config.yaml
norm: "rmsnorm"
rope_fraction: 1.0
decay_fraction: 1.0
max_seq_len: 1024
train_tokens: 149400000
MLP neurons of a small language model. Each row is named by its layer, matrix (down: output weights) and neuron, and shows model dimensions 16-143. Each number is 128 + 24 x the weight over its row's rms, rounded and kept within 0 to 255. A neuron's up and down rows have the sign that makes its largest values positive.
After each neuron's rows, "fires before" lists the tokens most often just after its 100 highest values on Wikipedia text that the model never trained on.

L9.down172 [122 122 135 165 116 149  84 159 141  92 131 122  95 163 132 132 107 166 114 167 137 120 104 115 102 115 123 136 140 165 134 124 179 130 108 114 131 127 121 137 155 108  73 111 168 114 164 101 129 171 113 124 119 110 123 110  79 133 176 114 156 116 115  90 140 134 114  38 125 140 128 154 138 127  97 123 119 116 151 152 152 129 192 136 201 126 117 124 172 139 135 139 134 162 161 103 126 103 115 124 164 102 141 134 124 134  89 107  91 111 116 123  89 130 172  99 121 167 151 119 128 138 101 122 115 153 141 133]
fires before: "\n", "|", "|---|---|---|---", "|---|---"

L7.down368 [104 141 175 163 100 114 147 105 112 129 157 177 142 125 165 186  87 139 163 135 140 168 168 137 134 101 129 119 157 130 162 127 123 103 136 199 113 139 125 102 120 159 168 142 130 148 118 128 134 108 125 141 148 182 141 117  92 128 126 143 121 102 125  93  91 118 125 118 133 125 105 131 109 175  77 151 138 157 136 144  76 139 155 142 136 118 167 124 127 126 174 117 125 105 103 125  97 147 116 124  63  99 135 120 113 152 150  79 130 130 159 122 118 137 137 150 125  95 117 116  98 165 126  96 183 106 141 150]
fires before: "==", "===", "The", "In", "H", "S"

L11.down218 [118 122 126  90 137  96 162 124 137  99 115 177  89  97 111 129 141 146 143 108 127 136 125 162 124 112 109 143 149 123 160 169 172 102 149 113 147 100 117 114 113 146 119 116 103 146 140 156 117 146 141 127 133 112 107 141 124  85 130  85  90 106  91 140  77 127 129 130 113 122 125 141 129 181 100  97 104 144  98 163  69 105  84 152 144 157 137 147 104 111 143 125 173 123 148  93  97 156 124  97  91 147 103 138 138 141 129 120 149 155 135 108 121  99 116 127 145 144 115 131 124 108 139 107 121 141 117 129]
fires before: ".", ",", " to", " of", "ib", " and"

L7.down354 [ 84 187 123 123 153 131 156 155 120  95 138 135 156 146 143 151 124 125 153 105 135 128 146 115 103  78 125 108 105 116 137 119  91 134  81 192 107  95 152 133 153 139  75 149 132 103 135 125 121 145 171 164 145 142 129 106  97 152 173 104  92 124 142 155 175 131 151 114 153 156 113 107  93  95 124 155 143 133 115 127 178 131  99 163 166 151 104 156 111 130 123 128 134 110 101 108 174 167 140 132 162 126 159 130 145  80 157 143 135 123 116 126 106 110 176 134 159 141 107 129  98 152 121 120 102 171 160  94]
fires before: "2", "1", "0"

L9.down113 [157 129 117 136 158 132 129  87 124 139 102  99 154 145 123 147 119 118 135 150 190 119 141 119 135 150 121 120 179 118 144 125 108  96 126 173 140 107 156 105 150 133 143 133 111 118 171 133 117 135  93 116 162 155 105 156 152 127  99 127 118 152  65 123 111 115 166 148 131  97 123 118  90 176  92 146 119  79 138 124 119 113 122 120 116  85 140 125  90 142  96 154 117 135 132 132 132 152  98 115 126 112 144 128 135 126 115  78 131 121 155 118  96 145 115 136 116 116  81 142 106 123 107  89  72 187 110 123]
fires before: " ", " of", "n", "s", "ic"

L7.down241 [159 116 167 123 104  91 109 144 145 137 153 125 136 135 105 144 112 166 148  67 130 167 106 125  80 117 117 138 157 149 125 134 156 103 139 172 100 115 126 155 115 135 118  99 127 132 122 154 121 145 135 126 127 142 143 157  94 125 161 142 143 114 166 110 134 114 131 130 127 115 119 139  90 156 104 120 156  93 150 120 105 146 130 148 153 133 111 168 120 183 116 115 136 114 115 137  76 151 128 149 129 129 121 111 122  81 115 170 139 133 121 148 118 151 102 113 141 108 158  92 102 174 142  85 154  91  93  84]
fires before: "==", "The", "===", "In", "H", "S"

L11.down110 [140 126 102 147  97 153 146 131 162 100 147 108 136  93 135 116 151 125 160 116 136  99 111 132 148 100 181  84 130 101 141 145 121 122 153 119 111  79 153 141 117 111 120 134 117 116 174 110 183 139 124 167 119 129 138 117  97 115 155 135 137 154 149  97 158 119 149 135  83 147 139 115  93 116 118 148  82 149 121 140 142 122 156 144 106 101 131 129 138 159 151 133 164 151  81 136 169 171  93 113 100 167 100 117 148 110  73 116 120 115 130 146 137 110 136 171  95 137 138 145  99 186 128  89 102 137 139 176]
fires before: "9", "8", "ision"

L12.down347 [114 113 111  93 155 129 123 157 125 168 104 123 105 121 131 137 157  93 100 169 134 122 157 142 123  97 110  82  81 139 109 122  97 133 131  96 131 168 118 152 121  84 105 130 133 118 139 120 139 130 150 100 112 100  70 118 156 142 115 173 138 112 113 157 114 119 110 110 172 120 146 145 153 114 173 114 130 149 144 147 133 106 117 120 115 130 151 147 163  87 140 105  96 145 132 118 145  90 109 141  83 142 132 131 114 144 109  97 111 180 144 143 148 107 136 129 114 102  99 142 148 108  84 178 106 172 118 156]
fires before: "==", "===", "The", "H", "In", "S"

L10.down353 [175 127 152 151  83 158  88 127 166 105 148 142 129 123 131 153 147 126 108 134 133 110  96  95 113 136 142  94 132 122 132 105 100 128 138 120 127 113 150 106 107 116 112 117 138 143 178 158 158  92 116 105 161 133 146 122 154 126 113 130 123 124 119 129 176  92 129 123 120 128  81 119  84 133 132 139 150 134  89 168 147 131 160 172 111 124 130 131  83 172 115 126 151 116 137 114 176 137 108 152 118 169 105 106 125 100 144 134 119 129 131 112 134 139 146 161 144 112 150 116  54 142 180 139 173 141 155 155]
fires before: "1", "2", "9", "8"

L7.down268 [ 95 139 102 177 100 130 124  95 102 143 143 137 137 160 169 127 128 150  97 143 147 152 120 113 138 102 129 120 127 112 150 125 158 117 115 209 150 126 119 125 122 180 167 151 155 125 145 133 100 130  93 104 150 148 134 149 136 130 130 117 101 136 128  98 147 152 122  91 133 111 117 144  92 157  85 125 106 158 126 115 151 170 140 166 168 117 130 169 101 137 109 114 118 120 106 116  99 145 145 168 126 110  94 138 154 138 128 126 139  57 110 137 104  98  84 147 150 124 154 110 150 177 136 124 126  80 154 140]
fires before: "==", "The", "===", "In", "A", "H"

L9.down340 [156 108 150 160 159 162 122 131 124 139 124 130 145  85 124 128 134 104 142 129  94 159 143 107 149 109 135 153 159 104 153 122 142 133 180 136 144 138 124 143 104 150 178 125 126 157 131  97 127 155 123 122 170 144 119 143 127 126 202 149 135  83 139 130 107 114 131 121 112 159  75 113 109 134 138 137 155 143  88 158  78  92 142 120 131 111 112 161 129 152 143 126 117 133 149  80 138 128 110 113 153 142 159 108 112 142  99 153 150 104 129 101 180 147 174 178 130 150 125 112 120 123 131 141 129 118  82 148]
fires before: "ment", "ed", "ing", "ent", "in", "ement"

L10.down267 [ 98 101 120 100 155 101 127 118 123 114 148 133 124 114 142 132 110  82 174 124 115 181 129 158 117 139 168 136 111 186 105  81 109 136 144  83 152 132 174 165 141 137 161  97 132 146 116 118 139 152  97 112 144 152 129 116 103 143 126 152 105 105 112 109 122 147 118 110 132 117 158 146 163 140 142 128 126 139 141 104 132 127  98  91 180 110 139 144 110 106 140 103  82 164 137  88  99 137 122 135 106 156 143 108 178 151  84 141 129 127 117  90 132 106  94  84 107 123 119 157 126  52 167 138 103 130  90 115]
fires before: "1", "0", "up", "\n", "7"

L11.down44 [172 129 126 148 128 143  98 135 110 155 102 153 117 151 134 116 130 139 102 110 136 127  88 122 143  85 130 103 147 157 138  93 135 120 144 129 172  98 146  85 138 204 103 113 116 127 146 144 140 159 111  74 176 154  62 154 145 146 131 122 157 118 133 122 128 108 114 129  99 158  89  87 154  95 144  78 111 160 111 145 109 129 113 146 124 163 125 149 130 125 143 111  99 158 106 107 122 136 124 152 165 147 150  99 166 139 129 163  68 124 120 123 131 100 135 122  93 173 127 134 105 148  99 135 118 121 127 159]
fires before: "t", "ed", "e", "z", "ing"

L8.down270 [127 155 134 137 138 148 103 108 131 102 101 142 101 105 110 111  73 117 137 131 184 166 116 117 135 137 142 142 153 100 129 149 115 121 123 116 137 123 108 109 138 150 123 142 127 119 134 148 118 149  99 100  97 136 140 135 121 119 114 114 160 109 118  98 139 131 151 122 140  98 145 124 113 146 131 106  86 106 159 180  85 118 157 154 144 103 102 167 140  92 136 164 126 100 158 116 159 161 117 160 133 156 101 148 164  93 112  97  73 148  90 101 142 193 123 121 185 163 129 107 107 134 114 118 117 139 109 185]
fires before: " ", " of", "/", "ine", "otes"

L4.down443 [155  99 167 125  84 111 105 122 169  94 136 154  97 150 133 172 119  97 121  94 119 162 134 126 153 131 129 122 175 131 163 118 115  76 165 157 117  70 119 103 131 146 132 117 142 129 131 128 102 115  93 132 135 116 164 131 119 151 158 108 141 135 139 125 140 147 124 146 111 101 104 123  89 149 102 135 118  99 150 130 103 138 124 170 106 125 109 158 117 131 162 137 148 111 115 134 118 144 109 138 135 112 103 131 118 148 131 138 170 127  94 108  94 154  84 102 125 124 155  94 138 176 104  95 131 115 122 101]
fires before: "==", "===", "In", "The", "H", "S"

L6.down287 [108 129 143 121 127 169 108  70 134 149 155  93 173  93 139 146 146 103 141 129 162 116 119 134 154 148 146 132 156 117 149 151 163 107 137  94 119 121 107 168 122 168 102 163  98  81 148 168 121 147 125  84 147 139 120  97 112 138  86  78 128 107 176 142 143 115 120 117 106 117 121 124 101 153 107 135  84 150 107 112 140 118 133  85 106 142 136 159 128 138  88 124 138 168 155 115 118 142 120 154 134 175 103 114 189 145  96 104 115 131 134 122 110 111 120 162 139 143 134 103 106 153  91 124 110 128 135 113]
fires before: "ate", "ing", "le", "ision", "il", "ild"

L8.down153 [100 108 101 139  99 168 132 123 125 166 170 124 104 113 114 121 153  90 129  68 172 175 125 114 136 109 142 160 174  96 107 135 133 102  95 135 120  93 100 145 149 141 126 131 136 105 140  82 103 182 124 134 103 125 136 169 127 111 175 125  88  76 108 119 112 137 122 130 145  91 124 119 128 172 107 102 101 127 140 137 106 121 169 162 113 138 164 154  93  80 126 110 129 117 100 133 125 138 107 124 142 156 147 135 126 122 121 154 118 121 177 124 130 150 101 112 132 115 109  96 104  98 135 146 127 130 164 115]
fires before: "ly", ",", " to", " for"

L7.down223 [117  97 146 141 122 109 134 150 115 179 108 156 124  87  94 133 116 117 115  59 160 108 111 137  94 113 135 145 151 131 117 139  82 138 137 151 144 114 126 125 131 113 157 156  79 133 131 149 102 117 146 154 163  91 153 124 119 117 120 134 100 153 123 125 102 122  82 127 113 135 103 129 126 178 117 132 116 113 152 148 187 139 150 119 138 120 109 152 141 122 156 170 134  93 159 158  97 138 122 102 144 154 128 155  95 130 104 145 125  96 135  98  72 130 129  94  80 145 163 143 107 149 146 134 153  84 114 101]
fires before: "==", "===", "In", "H", "The", "S"

L7.down240 [126 119 114 116 122 146 134 144 134 112 111 145 122 157 145 159 160 108  96 105 138 106 115 141 127 142 149 177 176 133 112 112 133 148 143 104 111 105 130 147 127 124 118 115 100 121 113  92 121  99 145 105 130  62 194 146 111 119  91 122 106 171 117 119 108 110 125 167 120 149  92 121  56 128 141 156 132 152 190 134 150 137 110 153 129 155 138 124 119 126 125 138 142 142 117 151 127 146 136 140 128 149 138 154 155  90 140 153 131 115 119 116 113 114  94 128 102 112 168 109 132 232 142 127 155 105 118 149]
fires before: "==", "In", "The", "A", "===", "H"

L9.down139 [120 112 101 104 125 159 120 135  83 148 155 123 130 138 180 157 132  90 144 157 120 144 129 162 103  99 138 145 102 143 143 163 156  92 124 105 148 135 114 145 134 125 141  81 155 101 132 118 123 156  90 124 121 131 129  79 112 144 105 114 129  58  57 116 144 146 130  67 142  88 131 149 132 161 119  85 162 140 138 105 168 165 148 132  80 123 105 130 165  95 152 126 141 148 143  99 152 111 115 148  98 196 153 110 123 100  91 114  83 123 128 136 129 148 120 140 144 125 146 139 112 135 141 164 118 137 128 129]
fires before: "\n", "-"

L6.down187 [174 130  86 148 135 106 145 145 144 144 108 144 125 110 133 122 131 150 146 142 115 147 109 126 150 119 163 117 148 123 114 182 146 142 124 128 141  80 149 123 125 136 127 122 148 130  82 127 132 143  99 128 124 139 173 116 144 126 131 165 132 138 126 129  99 131 167  92 176 112 116 133 105 150 149 133 107  96 128 155 152  93  97 133 128 162 116 156 144 171 138 125 141 115  94 179 150 174 127 121 161 169 121 100 126 127 118 121 187 145 169 163 123 106 136 139 189 114 125  96 127 121 143 124 111 150 131 125]
fires before: "9", "0", "s", "6", "8", " of"

L8.down88 [121 156 132 171 133 137 131 181 140 101 123 120 134 143 152 127 121 118 129 132 130 170 158  94 128 150 128  94 159 176 144 112 156 152  91 160 140 136  93 118 119 112 154 103 115 105 131 115 132 121 138 131 135 125 123  91 112 127 175 169  93 112 143 142 146 129  81 129 119 108 146 128 112 105  81 156 129 142 114 109 162 124 118  87 164 157 120 130  77 150 117 108 101  95 122  73 153 147 132 139 150 140 138  82 125 146 103 146 147 136 127 119 128 131 109 132 100 110 124 149 177 121 109 173 128 150 141 133]
fires before: "9", "1", "2", "0", "8"

L4.down378 [146 107 124 146 141 102 108 117 114  87 151 161 115 137 127 182  98 167 119 181 153 160 105 128 121 108 132 136 142 109 168 102 174 133 164 175 148 101 110 106 146 121 165 139 146 149 123 106 110 140  79  88 122 121 168 172 113 149 121 139 137 122 150 110 128 150 128  90 145 124 110 125 119 159 133 121 142 122 119 151 116 174 126 109 179 159 123 117  93 108 156 110 142  95 113 128 118 174 137 122 136 113 172 106 107 110 111 138 142 125  94 131  96  95 125 145 159  93 101 143 122 151 139  94 157 122 112  84]
fires before: "==", "The", "===", "In", "H", "A"

L7.down246 [164 103 120 112 145 110  70  75 145  78 131  97 125 119 117 171 120 126 141 108 151 112 105 135 128  96 112 131 120 143 126 114 116 129 117 127 163  87 123 114 155 116 127 135 128 106 167 141 126 111 120 185  77 133 118 154  97 164 129 110 133  83 100 127 145 130 103  82 149 123 112  99 105 129 143 119 143 149 138 111 104 128 153 154 129 189 108 134 113 123 145 140 163  81 148 146 130 173 118 133 150  88 119 143 149 114 137 144  84 100  90 117 124 170 116 152 108 127 140 122 139 153 162 137  97 141 126 145]
fires before: "ed", " in", " to", " by"

L7.down413 [105 102 165 138 129 120  93 107 102 135 121 134 151 134 155  95 129 160 117  99 120 137 152 137 142 141 145 157 148 104 149 161 134 106 141 162 140 131 156 140  92 155 127 135 122  81 119 150  87 152  98 136 130 179  94 123  81 132  92 143 106  98 119 120  91 127 140 132 123 151 116 150 153 129  85 149 120 161 134 114  88 145 163 160 178 122 127 168 147 150 109 170 135 119 108 144  97 133 127 143 106 117 107 144 126 122 120 153 189 157 167 136 110 157 106 125 140 104 150 122 125 101 150  71 100  94 148 125]
fires before: "==", "===", "The", "In", "|"

L4.down405 [121 134 161 136 136 147 133 109 129 143 149 156 143 153 119 148 126 178 158 159 157 153 132 127  82 107 110 113 144 151  95 153 152  98 123 189 129 112  87 145  95 155 133 125 134 118 167 139 107  82 143 144 132 174 164 153 125 119 129 115 167 130 130  97 152 166 157 124 159 132 107 158 120 167 113 136 182 126 129 134 110 100  91 108 167 116 107 115 126 119 137 130 131 124 125 108 133 167 154 121 136 137 170  89 135 106 135 140 116  97 112 146 106 163 133 115  96 132 136 125 127 163  99 144 158  97 152 122]
fires before: "==", "The", "In", "===", "H", "A"

L9.down73 [174 129 124 103 164 150 142 165 107 144 107 133 136 137 142 142 103 137 124 133 122 123 104 151 165  86 125  71 123  98 120 114 159  92 120  83 118  72 130 110 128 102 136 122 174 135 126 108 111 145 148 167 108 117 140 124 114 142  89 111 164 110 109 163 143 147 123  47 123 107 154 137 129 119 167 112 105 143 152 121 104 176 127 157 161 141 113 114 151 125 111 110 131 104 106 143 129 123 146  96 121  97 122 103 120  72 137 139 152 113 138 164 154 140  69 101 142 140 105 116 116 155 135 139 104 152 142 136]
fires before: "1", "°", "2", "8", "9", "4"

L11.down416 [138 129 119 114  79 111 115 146 131 152 115 161 112  92 132 143  98 173 105 124 142 132 154 139 127 158 157 141 144 130 158 111 156 130 125 150 135 131  99 124 121 121 108 125 166 140 138  83 109 179 131 124 115 171 142 108  78 100 101 156 100 125 122 123 161 124 129 119 119 126 125 136 107 121  91 110  92 134  90 102 133 124 117 144 175 111 112 118  91 162 127 158 142  86 147 145 192 142 173  94 129 102 146 135 123 123 149 133 130 155 103 102 142 137 128 113 159 105 154 168 131 138 133 119 198 120 121 162]
fires before: "8", "7", "9"

L9.down127 [155 155 150 107 139 153 111 102 133 164 142 135 105 139 128 136 144 106 136  93 133 105 123 101 146 167 179 153 124  78 188 122 168 106 133  81 121 128 153 102 168 100 141 120 151 147 199 141 128 100 136 150 109 101 139  97 115 118 111 107 105  96 130 146 148 162 141 123 117 147 138 153 107 111 164 122 115 172 120 160  80 119 123 129 138 167 141 147 126 104 129 165 100 129 126  83  65 160 121 140 152  75 142 107 113 140 150  87 129 143 111 132 123 137  95 131 121 138 137 125 109 152 178 152 144 124 104 122]
fires before: "ly", "ed", " to", " of", ",", "ing"

L11.down423 [107 134 126 119 128 138 175 113 104 171 112  97 157  86 143 114  84 123 158 121 104 142 157 166 147 120 129  92 147 130 111 101 171 102 179 142 116 115 165 144 117 168 116 108 127 113 110 149 152 139 160 168 136 141 114 133 123 157 132 138 124 114 160 132  84 138  80 158 142 156  95  89 136 136 135 134 132 138 136 130 127 125 101 109 117 147 139  79 114 101 116 125 136 152  97 115 111 157 118 143 105 108 154 135 114 128 136 103 113  85 148 122  79 164 164 109 128 174 133 104  63 137 142 117 125 118 127 124]
fires before: "ing", "ed", "s", "ity", "ition", "es"

L6.down193 [129 139 121 138 124 102 125 107 118 136 115 107 116 156 135 124 171 114 133 102 154 184 160 141 106  88 127 104 118 105 123 139 152 114 115 105 126  81 143  94 126 163  94 133 116 111 165  81  88 141 173 149 128 139 161  88  72 125 129 148 146 109 168 143 142 175 148 113 146 134 114 122 135 122 130 181 101 100 144 110 171 107 138 113 144 140 138 135 108 119 131 131 140 153 138 120  83 141  94 106 132 129 115 114 173 116 123 122 163 130  60 103 132 118 139 148 123 126 112 157  95 134  98  91 131 142 125 151]
fires before: "9", "0", "8", "2", "1", "7"

L8.down437 [109 159 126 108 131 154 125 141 151 128 155  97 106 150 137 105 121 139 143 121 127 134 114  91 159  97 157  82 147 130 103 139  99 154 103 130 131 149 100 140 135 131 133 121 187 151 117  97 115  90 145 166 138 156 166 128 110 139  94 149 107 114  97 103 126 144 105 118 149 133 106 117 144 139 131 109 121 119  86 136  77 123 145 181 136 137 108 111 133 129 131 123 104  90 138 102 150 132 154 108 125 122 172  98 110 131 130 140 152 148  86  99 189 148 124 133 189  98 151 155  93 120 130 142 114 158 121  90]
fires before: "9", "0", "8", "2"

L10.down129 [156 137 162 116 118 128 153 137 187 109 115 122 130  63 175 164 112 136 140 110 183  98 152 122 146 125 138 132 147 111 119 166 113 154 111 133 149 105  92  95 154 104 143  95 106 187 108 118 102 165 142 117 117 116 114  99 144 134 132 138 134 159 165 122  73 120  94 117 129 117  97 136 149 101 135 173  96 122 159 103 115  94 123 158 152 156 110 115 133 138 163 113 127 108 165 119 140 125 115 128 131 138 174  52 155 126 138 138 123  98 114 104 144 124 106 143  96 117 202 155 112 116 114 152 110 128 136 114]
fires before: "2", "1", "0", "{"

L4.down89 [119 155 155 111 127 129 105 120 109 113 114 134 110 155 159 113 114 112 167  89 158 117 137 134 130 121 132 128 152 120 184 154 136 143 132 112 132  73 144 163 115 149  96 128 133 104 152 105 145 121 153 149  81 120 107 131 146 147 116 144 124 105 189 188 150  99 141 156 125 135  87 166 134 141 166 157 137 181 126 172 111 147 155 161 105 147  98 119 126 144 140 136  95 105 165 101 127 128 100  96 152 129 138 109 145 127 104 127 168 142 107 116 146 126 134 102 113 108 116 119 160 165  98  83 123 144 101 131]
fires before: " ", "al", "ed", "an", "ing", "ant"

L11.down363 [127 116 108 103 132 140 151 135 125 138 113 152 133  98 144 147  80 137 127 204 141 111 153 168 118 120  97 157 108  94 128 153 153  81 146 125 148 123 160  92 137 161 146  84 153 154  68 132 141 165 140 111 144 160 142 117 115 141 137 166 120 183  84 152  92 148 119 157 155  83 119 138 102 122 110 145 122 124 149  97 135 117 104 126 121 102 109 140 140 101 154 108 120 108 134 135 136 131 126 135 127  88 156 121 135 128 128 120 150 105 139 128 139  87 122  98 110 128 109 112 118 157 160 149 142 163 152 128]
fires before: "0", "1", "7", "9", "2", "3"

L4.down435 [182 112 151 145 136 129 109 164 167 165 130 101 149 108 158 139 181 129 111 137 125 116 144 101  92 153 132 166 123 150 116 145 142 110 109 106 118  96 154 100 113 142 114 148 137 113 136 144 126 119 152 103 125 161 143 147 124 143 132 162 133 135  76 146 159 127 144 139 117 125 136 175 101 131 118 107 154 126 128  94 126  97  94 159  95 179 166 122 106 121 150  91 105 126 117 131 119 129 118 132 138 140  74 159  96 128 150 170 125 158 161  97 143  88 160 118 145 140 112 151 122 194 106 125 102 129 139  82]
fires before: " ", "\n", "i", " Dec"

L9.down313 [125 133 154 123 102 148 117 106 138 135 127 138 113  99 106 137 151 111 142 108 148  77 144 120 150 111 129  76 126 135 114 130 143 148 146 148 104 138 130 119 165 119  77 122 130 148 110  49 160  90 143 162  99 121 156  92 114  92 114 112 126 140 112 118 159 108 121 123 144 125 134  86 102 138  75  97 130  69 159 134 143 142 166 116 132 144 119  96 134 136 118 134 136 175 148 114 128 153 128 123 148 139  96 151 125 138 124 137 127  81 119  99 130 125 138  97 132 108 171 139 156 159 153 105 125 137 124  96]
fires before: "9", "8", "6", "7", "1", "5"

L9.down255 [149 136 163 124 126 127 118 115  80 117 166 144 141 137 123 162 144 107 158 164 138 145 122 124 126 135 196 135 130 165 109 139 130 115 105 118 103 115 101 164 118  74 133 109 144 132 145 146 152 144 126  98 101 123 139 169 107 113  82 120 136 123 125 105 137 124 187 102 117 100  88 129 143 134 128 141 146 111 127 103 145 148  75 163 101 131 114  80 129 158 141 130 104 140 135 149 165 106  92 150 167 170 140 112 165  99 121  66 145 131 104 100 151 137 119 157 157 108 144 116 153 130 134 149 103 136 112 115]
fires before: "|", "\n"

L11.down98 [113 148 120 144 117 165 154 104 100 114 124 137 168  96 150 107 170 145  89 110 150 127 119 112 155  84 136  92 190 143 116  91 138 106 151 132 137 155 183 105 176 151 143  56 104 131 129 139 157 109 175 132 119 124 142 147 110 135 133 160 135 149  96 131  85 168 139 137 147 113 108 156 105 152  73 102 124 114 112 155 122 133 157 116 115 157 112 114 119 114 148 141  93 138 155 136 140 161 136 138 164 139 138 137  97 132 149  99 124 129 158 146 144 109 181 164 125 108 135 120  93 133 132 141 130 145 136  96]
fires before: ":", "s", " career"

L6.down214 [124 140 124 127 107 119 145 138 118 105 165 133 103 145 121 139 100 122 126  81 138 149  83 140 125  92 150 132 170 131 164 115 130 190 131 159 117 119  95 111 109 118 148 156 144 170 162 132 109 158  96 153 118 118 147 148  87  93 107 119 135 126 143 136 139 112 109 188  98 118 109 123  88 126 147 113 110 142 149 103 112 148 124 148 152 127  77 128  80 168 126 127 165 125 117 129  80 122 118 133 161 102  93 143 111  73 111 141 164 112 101 133 109 139  98 121 142 110  95 141  98 158 136 108 159 120 134 115]
fires before: "==", "===", "The", "In", "H", "A"

L10.down62 [108 147 108  98 155 141 155 113 110 104  75 147 112 116 115 112 117 109 120 193 110 113 122 115 150 163 118 131 125 133 120 103 134 120 108  87 119 129 129 125 139 108 123 144 132 115  81  95 148 129 126 115  92 118  93 124 165 107 129  97 113 123 149 136  98  93 155  83 103 151 145 123 163 126 165 131  86 139  95 118 118  75 132 116  82 128  86 118 153  87 118 154 104 169 137 104 199 101 124 108 111 146 143 140 168 155 138  80 120 145 131 138 148 118 167 126 141 127 104 155 145  96 122 125 119 167 150 172]
fires before: "==", "In", "The", "===", "H", "O"

L6.down166 [136 143 154  99 117 149 131 137 175 150 114 117 139 147 143 104 146 125 109 101 147 113 148  85 147 151 179 124 119 140 163 152 148 125 117 118 109 118 123 156 121 117 117 120 130 145 110 158  79 125 125 103 123 134 116 136  87 129 137 120  86 106  92 158 134 143 139 149 142 164  98 111 121 200 119 112 134  89 119  74 135 185 165  90 103  99 153 101 143 128 143 113 152 134 119 139  96 156  91 132 120  83 132 149 131  80 126 131 116 122 107 103 165 145 107 145 134 133 126 115 148 172 117 127 142 147 153 118]
fires before: " ", "\n", " a"

L11.down26 [118 141 132 106 146 107 137  94 118  66 109 142 123 180 104 147 120 120 132 151 142 120 100 115 151  81 120 143 141 141 147 125 114 111 110 125 131 100 124 110 115 144 107 131 173 156 143  79 111 142  90 124 109 112  83 150 133 147 135 150 126 114 138 121 116  98 107 102 132 129 107 131 144 162 128 138 131 167 122 122 118 107 142 132 119 137 114 141 111 138  92 107 123 117 128  86  98 150 130 112 117 138 131 172 135 110 115 104  86 134  82 127 182 174 144  86 121 119  77 121 136 150  53 166 138 102 106  86]
fires before: "ber", "b", "ab", "er", "5", "te"

L9.down49 [145 123 108 176 132 108 121 188 116 113 129 167 130 129 116 114  87 103 141 190 102 153 149 170  76 139  87 139 112 123  90 122 127 117 121 137 156 142 120 142 136 102 159 115 137 121 146 127 124 160 136 122 109  97 124 151 113 153 189 144 158 110  86 170 131 146  90 142 130 145 116 143 173 144 107 119 113 133 102  84 110 102 111 137 153 105 113 131 116 119 138 121 123 166  79 115 175 115 150 162 123 173 156 133 131 139 115 125 160 176 118 109 200 170 130 110 105 151 109 141 145 157 129 159 118 118 124 141]
fires before: "′", "2", "0", "1", "6", "9"

L11.down66 [149 117 148 103 141 183 127 148 151 132 113 161 113 117 118 104 140 166 118 158  87  94 129 114 133  97 137 122 126 109  97 107 169 144 117 127 141 143 146 126 141 135 151 114 147 135 101 129 114 194  82 157 164 106 142 136 131 125 137 116 147 148 108 132 128 160 112  66 104 123 101 106 114 111 140 147 125 150 122 110 102 114 125 141 130  97 139  75 122 127 120 153 136  87  93 128 121 129 130 153 154 162 137  88 118 142 116  91 167 141  98 106 159 164 129 150 160 167 140 156 110 192 139 142 145 145 116  96]
fires before: "5", "8", "4", "7", "9", "6"

L10.down258 [159 159 102 147  99 149 117 146 152 127 145  85 123  63 160 106 119 103 154 109 147 132  98  80 109  99 106 113 146  93 138 119 155 100 119 158 117 135 137 113  85 180 131 117 123 140 136 133 134 123 151  99 117 116  98 122 120 149 124 135 153 104 120  71 158 144 132 174 119 109  94 102 144 141 128 105  95 112 123 115  98 140 118 168 154 133  95 108 114 150 131 152 149 162 167 105 110  93 184 167 130 139  88  91 163 118 134 159 137 127 119 158  93 143 129 141 146 175 126 131 121 136 105  99  98 105 142 112]
fires before: " ", "ing", " not", "n", " Sw", " of"

L6.down33 [121 133 162 157 117  86 117 118 133 104 159 128 139 167 130 132 119 134 155  86 136 154 121 135 114 119 118 115 165 135 142 123 170 124 162 160 118  92  98 147 137 139 141  96 133 155 149 118  99 123 106 137 149 125 152 138 109 151 141 135 140 112 120 100 118 161 144 134 130 119 103 134 115 152  92 142 149 111 113 133 175 167 106 115 178 156 103 118 155 136 134 120 103  79 109 138  58 173 132 134 151 141 117 123 128 101 150 163 150 117 131 112 105 161  99 132 122 170 172 107 149 154 151  82 138  86 119 106]
fires before: "==", "===", "The", "In", "H", "S"